Part of a small language model's weights: LayerNorm before each block.
MLP neurons of a small language model. Each row is named by its layer, matrix (down: output weights) and neuron, and shows model dimensions 256-383. Each number is 128 + 32 x the weight over its row's rms, rounded and kept within 0 to 255. Numbers have three digits each.
After each neuron's rows is what it responds to, as a language model described it from the Wikipedia text at the highest values.

L6.down920:125137109161133141140119109121183140109134173154158157132056128088186130141113108147161162111137144093156132147108134166046159077093130129062101191073178103129099103148160127149122108137110127148099187176114125129098120131143140227193155107175125150078147061138072177140110171175127148160178137111148077127139162094110143129164159157150133188103109130113099177155163125103194176138135
Fires on year digits after a leading 1 or 2 and on in, on, from before dates (in 1957, 1961, 1950s), plus mid-word pieces of place names (Americas, Boer).

L3.down12:174200154200138096122067070065127147133197118142102123136119165200111167135163106106141140119135163143078180148148103149119135172097173162082161086140130139102125144134146089137086119128074118138096137182114174145121197152155153168100057073121146189131110103049161106164127137144142100058165177154181133148166138113097109158115115071117122092169111182182114143136117148115112106098184
Short subword pieces continuing a word split after its first one or two letters, such as l+ower, Al+g+iers, in+qu+iry, R+en+ard.

L6.down22:083110109087117115096183115099129098121135099166107200142105172176094174166115105141097115162155120188128094108143109155044106139149074055125151090172117186135120123117161159153148197134140114105113133157128102138149163168075134135099126117097107200147136156092117130152131129127139083134107133117146134079100097170179135111145167143144121139127149096096221085148128099094130174144118
Tokens introducing a specific event or period: year digits after "2"/"1" (2018 World Cup, 2013–14 season) and phrases like "during the", "at the".

L3.down464:109076109126166129123182222120160122125086129120064102093125163125124068147157105129069062129128116124109131133139183140119167073124072098112128117145173109153096125159173111208112131145148144120119109124121124187121126111107063113154123096081105110104129109092151079161109146132124114152143147112091096123151104123128094085167074120087117111136119086124151066134081158127121136155133
The second piece of a word split after a short first piece, such as the digits of years after 1 or 2 (1|940, 2|013) and word middles like Sy|d|ney, sy|n|thetic, H|od|ge.

L6.down1084:168135083132105176184113146137123120110111151155110096076100136109089107068117120092071084104118165146178117153171188069202102192071110120138113128126148050131095093148099079137142122124181118075077128156117110092147152141146150149116155056178135101175128135156141163095080122089111127143129071129144129126101084093096096148106141221092047040114158117093153134167137097088111103103057
Mostly a split-off F or f that opens a longer word (Fee, Fictional, fuel, Federación, F/C in tables), plus some p/st/cap fragments such as output and PlayStation.

L8.down412:138090204116088142155087168142083102119149080087127111158096154152144156131092137123131191105137093137155103124157033157000064145161198147127138130142137144136105130161109123098150157092202083113141172147141145073131083129186088138162151156129130098114104095138109132154110135064110075194123097112107143146155138137100074131076165162110117085126140166139152149134130126146153135065082
Final tokens that complete a place name, year or time phrase, often split pieces like Ukr-aine, 2-009, 18-15, or "that year".

L8.down55:149136151156168120095162199142117151115146092068144095078119138137143111145060099126069100155124113145140111160153104126099158100238140183143145100099139124211129140130127137131132061112143141150160104187114140105140115179116128096117083093127126134099172078207178165123126134170122131112117121146085096123149153121163160167141168087171131153125121071070152205111162118109099144062134
Second or middle word pieces inside a split word, often just after a capital first letter, as in R-un, R-it-ter, In-s-urance, D-am-ascus.

L3.down272:116180091101113150112091118114144097066127124132087175136157169115112178162146140124118176135164124067083159159139146132212097164085158092098078132144081171131120101079122149121157175146159153187138077166099115139135110140114163136113084114119138131137100188090197171145084163108062156171153086163094145129052120090157101133146129135143159154116148113136159036164132148161162147109193
Middle digit pieces of four-digit years split after the first digit, e.g. 1|86|4, 1|90|7, 2|002, mostly 1800s–1900s dates in biographies.

L6.down792:140113101115116183161119139132143139123159078139155054122153093149136105137122100141153070141136190118174115152124162097128151121091029143069072117074062151086080166121094133100148151194089133094114107151188119187119093176127090119094138166176104101129161155142095113132118066066107091090146106109107135052155186187097145077167154119144135084106128133143060113091092117096150074135117
The particle de (also di, of) inside Spanish or Romance proper names and titles, e.g. Federación Española de Atletismo, Chavín de Huántar; also word-initial de/con pieces like de|er, de|al, con|gratulates.

L8.down1115:132076183130115066152110105153102111206148148102113073070104073132138125153089135154103100153095147158093129177074098177110152142097122127107118143138096166129115136096069103103158185146157129103112155113118136192133132159099080114102137171162143090080151145142147112163117148138179110115099135092106108092166114045172111131100119100135189123200128122098139114106088142106156153061152
Word pieces at the start or inside of a surname right after a first name, mostly in tables and name lists, e.g. Br in Johan Brunström, G in Bill Gullickson, Kar in Marvin Karow.

L8.down655:146175146153145092069171068154090187104157196176133107109130108127124117116093123150161165160092155118128143135143145110088108127115210116144113167125109099135180127110197088075112107094111126148075108130135133132127187129103113120189134143166136207108146134148190069127072191130189123113114181083085137119173076115103147095114147118151096156121073119143151125125165141102130080129120
Past participles or their final pieces that open a modifying phrase, expecting "by", "for", "as" or a date: known, written, ridden, inspired, recorded; also decimal points in table numbers.

L8.down717:160131158103179068148183091129117086135128195139161108169173148195073120174112165143169162149131131151131103120118139132203136129053126063158099131180064126109108169125179133159161102129105073120134192171132126134104120149108122141129143135152071081156151125079184158088174173139166051147137128170190095137108118120121096111135094139125095157084085127154140111164131127092188231199154
Word-final pieces finishing a modifier right before its head noun, as in imperial college, scientific community, programming language; also "in the", "after the".

L8.down101:106116100110132119148176178167128195099148087145077140156084125107129097125126121153115161174095094134117141172124140150255138089153155108072036147098176092101157112152124148163120132134121090099143106145133125086124131166099157112153111064156048126091139173142167164144102116148156158085166073188162206135142163068134075078098094110177095102097128112111158116185113102141108119088129
Short first pieces of words split into several tokens, such as f in facing or fall, Ro in Role, c in crowd, and L in Live, often mid-phrase in titles and tables.

L3.down154:139151096206093168228058094151106142123124091125112153109097111159070112093158108110123097174136134149133128127155081157066143083128157139123137113096153137094154130125128172173146155142099155136097124137171101154109067091136177142083147094108112144111131064136118122104122117089131120106094060150192102129091137140156117133108063128043102164122135142094127169114071132201128172091181
Second subword piece right after a word's first letter in names and words that split oddly, e.g. W-ond-erful, R-ud-olph, B-ud-get.

L6.down727:125091099139125156185062097128118094128154164099119079101116170105149070156159095115180159121086146136079145117104131180000132124122119057111167180157186085164142249170150085125124107112147140140085126135196131077098143134151162182122111128140080153163123135092099129137139098154135112088133117153174117114136139156150112104101085112092156089086166114122148142114104160168097145098080
Final word pieces that complete an adjective or comparative split into several tokens, such as wealth-y, progress-ive, shor-ter, histor-ical.

L8.down37:144132130193212090136146144134220135158112140152189095119135108116135132112058122146066149130128089086169158137088162173150046082156154148119145174112189123120128124182163065107068115161089110102100114096135118105154086059155163116159183144129133136118137160165095126165074173170102109086151092138092070107128090142063113172152114154104059137130177173119111133152190119166104169116145
Pieces of job titles, offices or roles in biographical text, often mid-word: Ch-anc-ellor, jud-ge, chief scout, chairman, head coach; also "played".

L3.down689:091164178090117118109075161143119122117110165153103180145100068092157163164119190115153168077132081114106162094126087083088190129152172152116093158054065090076056165172129126127161149109152158106143139116157166130166147141129115167135050106137171134147142106108114113148082160149134141071115096103142160160170202068146120088132135181168127161137106128125189127134102117140112123103108
Short fragments at the start or middle of a split word, before its completion: acqu-is-ition, Nic-ol-ás, pr-ag-matist, c-ens-orship, " phot"-ographic.

L6.down655:156048143138172081143131103136207135095106155094103090135183134179105121135139146072121101072098117174150187084175041133052113092132084132132137163061132152160118115133104144114082062104168143171184120056135042140073163132112130116130131138104064090151066085141126128213121164161146134158125179102118108108155124134150153166098096107150076122158156141096123096124119133171073146189206
Plural suffix pieces (-es, -ers, -ies, -ions, -ts) that finish a noun split into word pieces, as in n|ames, C|ases, un|its, plan|ets.

L3.down548:207114132152130170141123141110139123148142184109159050126138190108053114174133141103078103060137100094165128154139063087236156112078120158188112159107091136121104141128202139101176148130087201051148102131167128062142148140135119091150121039144176075071137166102120128110082120168103087134124116093106129134124097105125133122154146150139142143069148173098160123129191066118136126161104
Decimal points and dashes between digits in stats tables and scores (31.9, 27–29, 2013–14), plus "such"/"well" in "such as", "as well as", and mid-word pieces.

L3.down73:159158108132144141102131126059111077142155130114173143117125106183140100143115148203131130136171078186101075138117096136112125148089108117121127093135129145147122202150138031119117078093137096062125128150109128118187122136086128163086157142138169172157085112127153103110105119159081123110161083115192123088144109172106052112091111169142124095131114146226098133150165177142099127133081
Later word pieces, often suffixes like -ian, -ed, -ious, -ual, that complete a word split into fragments, as in suff-ered, ser-ious, Midloth-ian.

L3.down1104:082137195133129084086128121075193107111109158178137099128121090113149142152146074113110160182148151172101090147112145126195152163180177086128125140163103132119140093113119130081129106148107110140101085054141129149155154180086110139079189129123143049158221122126137107121177130148144122145160124097092176130138138148112187091174083078136099141107132164176092131145174135113128089176167
The second word-piece of a word split after a lone first letter, especially v/d/V/D: D-ev-elopment, V-ev-o, v-ic-inity, and the period in "v." case names.

L6.down1008:171118133114164140113174134178150174156101160149194148102142151160143132122137101086167130161104160119097179164150132160183104140181144113150101156099185161099136098133107143135116166095087158150124131149109133122064170111089073168126100052156087106172157146181118190225153075126100181171126122150140129136146098090132166122148158165152133134110093040169116113145066069130151129180126
First or early subword pieces of surnames right after a given name, across many nationalities, e.g. Sergey L(avrov), Jacques Ch(irac), Agostino T(assi).

L3.down531:075113108090139152116072164182142097226078127134141100133169082162170065131117132140073126110094203127159112124165113154226147140155114103069128141140079167149069063119094089076171072144143097104129121085135087148125059109105083132090111136117134173132179108174084117178083153152117213093100095120086097119194119135078104133151102079156151209084136126128132087215148135161124089096196
Word pieces completing sports vocabulary (rebounds, goals, wins, game, ball, Bowl, Olympic Games), often in stat tables, plus continuations after an initial B such as Bachelor and Blue.

L6.down846:152094114148105112084113114112124157149145181107072141107130173144123175156094147157148104145199123132102099156125072187108065158129211113086069161122155152185073118153140163172139165131134119090179099085151182097117156190142106092078194127119102150160165102100116090174131108086123166124089152084150138154124143146154130094078133118145127132185169134162144127135130165141131092089163
Final word-pieces finishing US and world place names, such as Connectic-ut, Indianapol-is, Illino-is, and New York; also fixed phrases like taking place and similar to the.

L8.down1080:086070140123034104142128111144141137127033195118161113106078169113109170174141151089127164088107125121139156151135179135126135096125162046109120148060131187174138138156136123164163125110137132112118114114103143184072142135152136175082155160117128165111056117141186128150096179145124123127112095166166111122098144137126113136138122170135089151117128133161129166175060112199130191153115
Mostly the leading 1 of four-digit years, plus tokens in century phrases (17th century, late 19th), in histories and citations.

L6.down842:166125107138171097118109010205175159127123139072164126101152168130117150084144121149166121129133113135125062121105152121170088077143212151105133152122102130105120151144122125136077138104151174108097071101139069151137117103116150102052109145107072123122151142122115135120129124103068126122142154101083146129116120198104207155131116109128129162139122102172143136154172107156106146116105
Final piece of a verb, usually an inflection like -ated, -ed or -ing, often preceding a preposition: collaborated with, flourished before, originated from.

L6.down271:099120091104146145106098137118126120110147114094074158093158129194102130115125139132074115145063185162163121134194121169068188085106151134104097105145118187105087100125173163098084159145124064154128072108124082102067140150101122088136146115130148136128088077121057130124108116075104149155155099133084107182191115111078166114140173110149104142157198186160123161159136144112165102054112
Completing tokens of country or region names after "in" or a comma (Norway, India, Europe), and final digits of years (2014, 1989).

L8.down202:169135142132115130084221146062133133143074192126140095116163110156102150146137102114076114090105091135145078114157126179015094181080142145157063193104084135146128142181150158123173130105150121150160132175135131200141146112118117154078097095084151132102205100154079106099129139167137123101128161088131142101125088178129134132079158131161142149145122122077070115142142150144058144143148
Final subword pieces that complete multi-token place names after "in" or "born at", like Adela-ide, V-erm-ont, Fermanag-h, plus " in " before years.

L3.down661:168133156115166122185118120153145143134193123150123044143155158103108101087111080164152077131161101136150152162155061117057186155122164135104064118146116106134109134085093171080187124076094107064108135127189117141129101174131095113110123089169139042122136188146143098084138100141112143201203135128110099106155134119125149090143120087173128176219123136090132151103109092122087178123149
Final pieces that complete a word begun by the token before, mostly in geographic or political names: co-ast, Queens-land, Cap-ital, F-ederal, cent-ral.

L6.down1139:133160109129174123133104091106123099061087092084138139160117139124130186163099133171157166133116125138113155161148115086018117150185146120155126089129163108149108151150164109141119119100130124101139118065143146102140156151079069168188193134140059147136108144163144100125079113164124056069130096146130165100113132185161132098144089095128108107151154088153133153179146058163104048119107
Final word-piece completing a split word, usually a plural ending like -s, -ers, -ings, -ists, as in sk-ins, monst-ers, He-ists.

L8.down16:115134114139096104170110115060179083103073106150206167059215115126126111129085072166108133092116149091116138127108194088101092087153101161097094102116158172099088120123141137139081140097128118169099131125125105099109043159121108100221131163148177145123128099167137136100076096137060092169118150101093177078105148079143140137084152127134170080115087157179130157097164130101114099081140
Final word pieces that finish a noun completing a predictable phrase, mostly plural suffixes (z-ones, bott-les, object-ives), plus the second score digit after "2–" and words like role, hold, other.

L8.down736:117106107099140118145133126054112155131070117133158184094116135123155105153193142159082092132147079159097200121091148115173080079117184059109116041105140148114121139138140133121124127144110156123091131109149071194149094081040098139116154112168037128096105109152175158145175160146135090161103084099159120114109113086122165140066100128160168162097121168142153119119146106113115130116145
Directional or positional words and early word pieces of place names after in/of/from, such as Lower, upper, West, U(ganda), Switz-er-land.

L6.down1142:086095120164120174173089113138113153123158111081078126115146164092126139160145111114074049202103077138140135131117118133071082149104110124079120077147110147212082083154112106135168095110093134116111190134171141120160142025091120121146114163165058138126132088139104104146147103120109162099137169067139053116148124133145190121104117104150105090143151149056176185161166118191125088180094
Final pieces of nouns naming a person's role or occupation, such as entrepreneur, salesman, mayor, fans, translator, and titles like President, Minister.

L3.down32:094092101143129160088116142145140075127085125158175125083170118048092180146060107255121160138128126138134099136046100157238096171118084170143084096047125120218100157170107060111123128115104179113150142118117122145149147102153150134122128110127127127144175135117107132114141114080102149104173097089154097166081133119071175182075138156114127167116171137161155150148162142099118089088105
Final subword pieces that complete a multi-token word or number, such as -lands in wetlands, -ization, -ology, or the 998 in 1998.

L8.down302:109166159179170176144143121100133102168119177113096125081070119118138157058113125128106095085153119102206076143087126205100140122140133097088077113135145098147104144117070120109095151149160151164171155121083058175135117138067145149109180094165104151100138095216139124096132193065136151076128129151166139142103110133113146127190146106145140123119116074099114070146124138168174117132091
Sports and election result contexts: count nouns like points, goals, games, results; table pipe separators before numbers; word-initial H or K in names.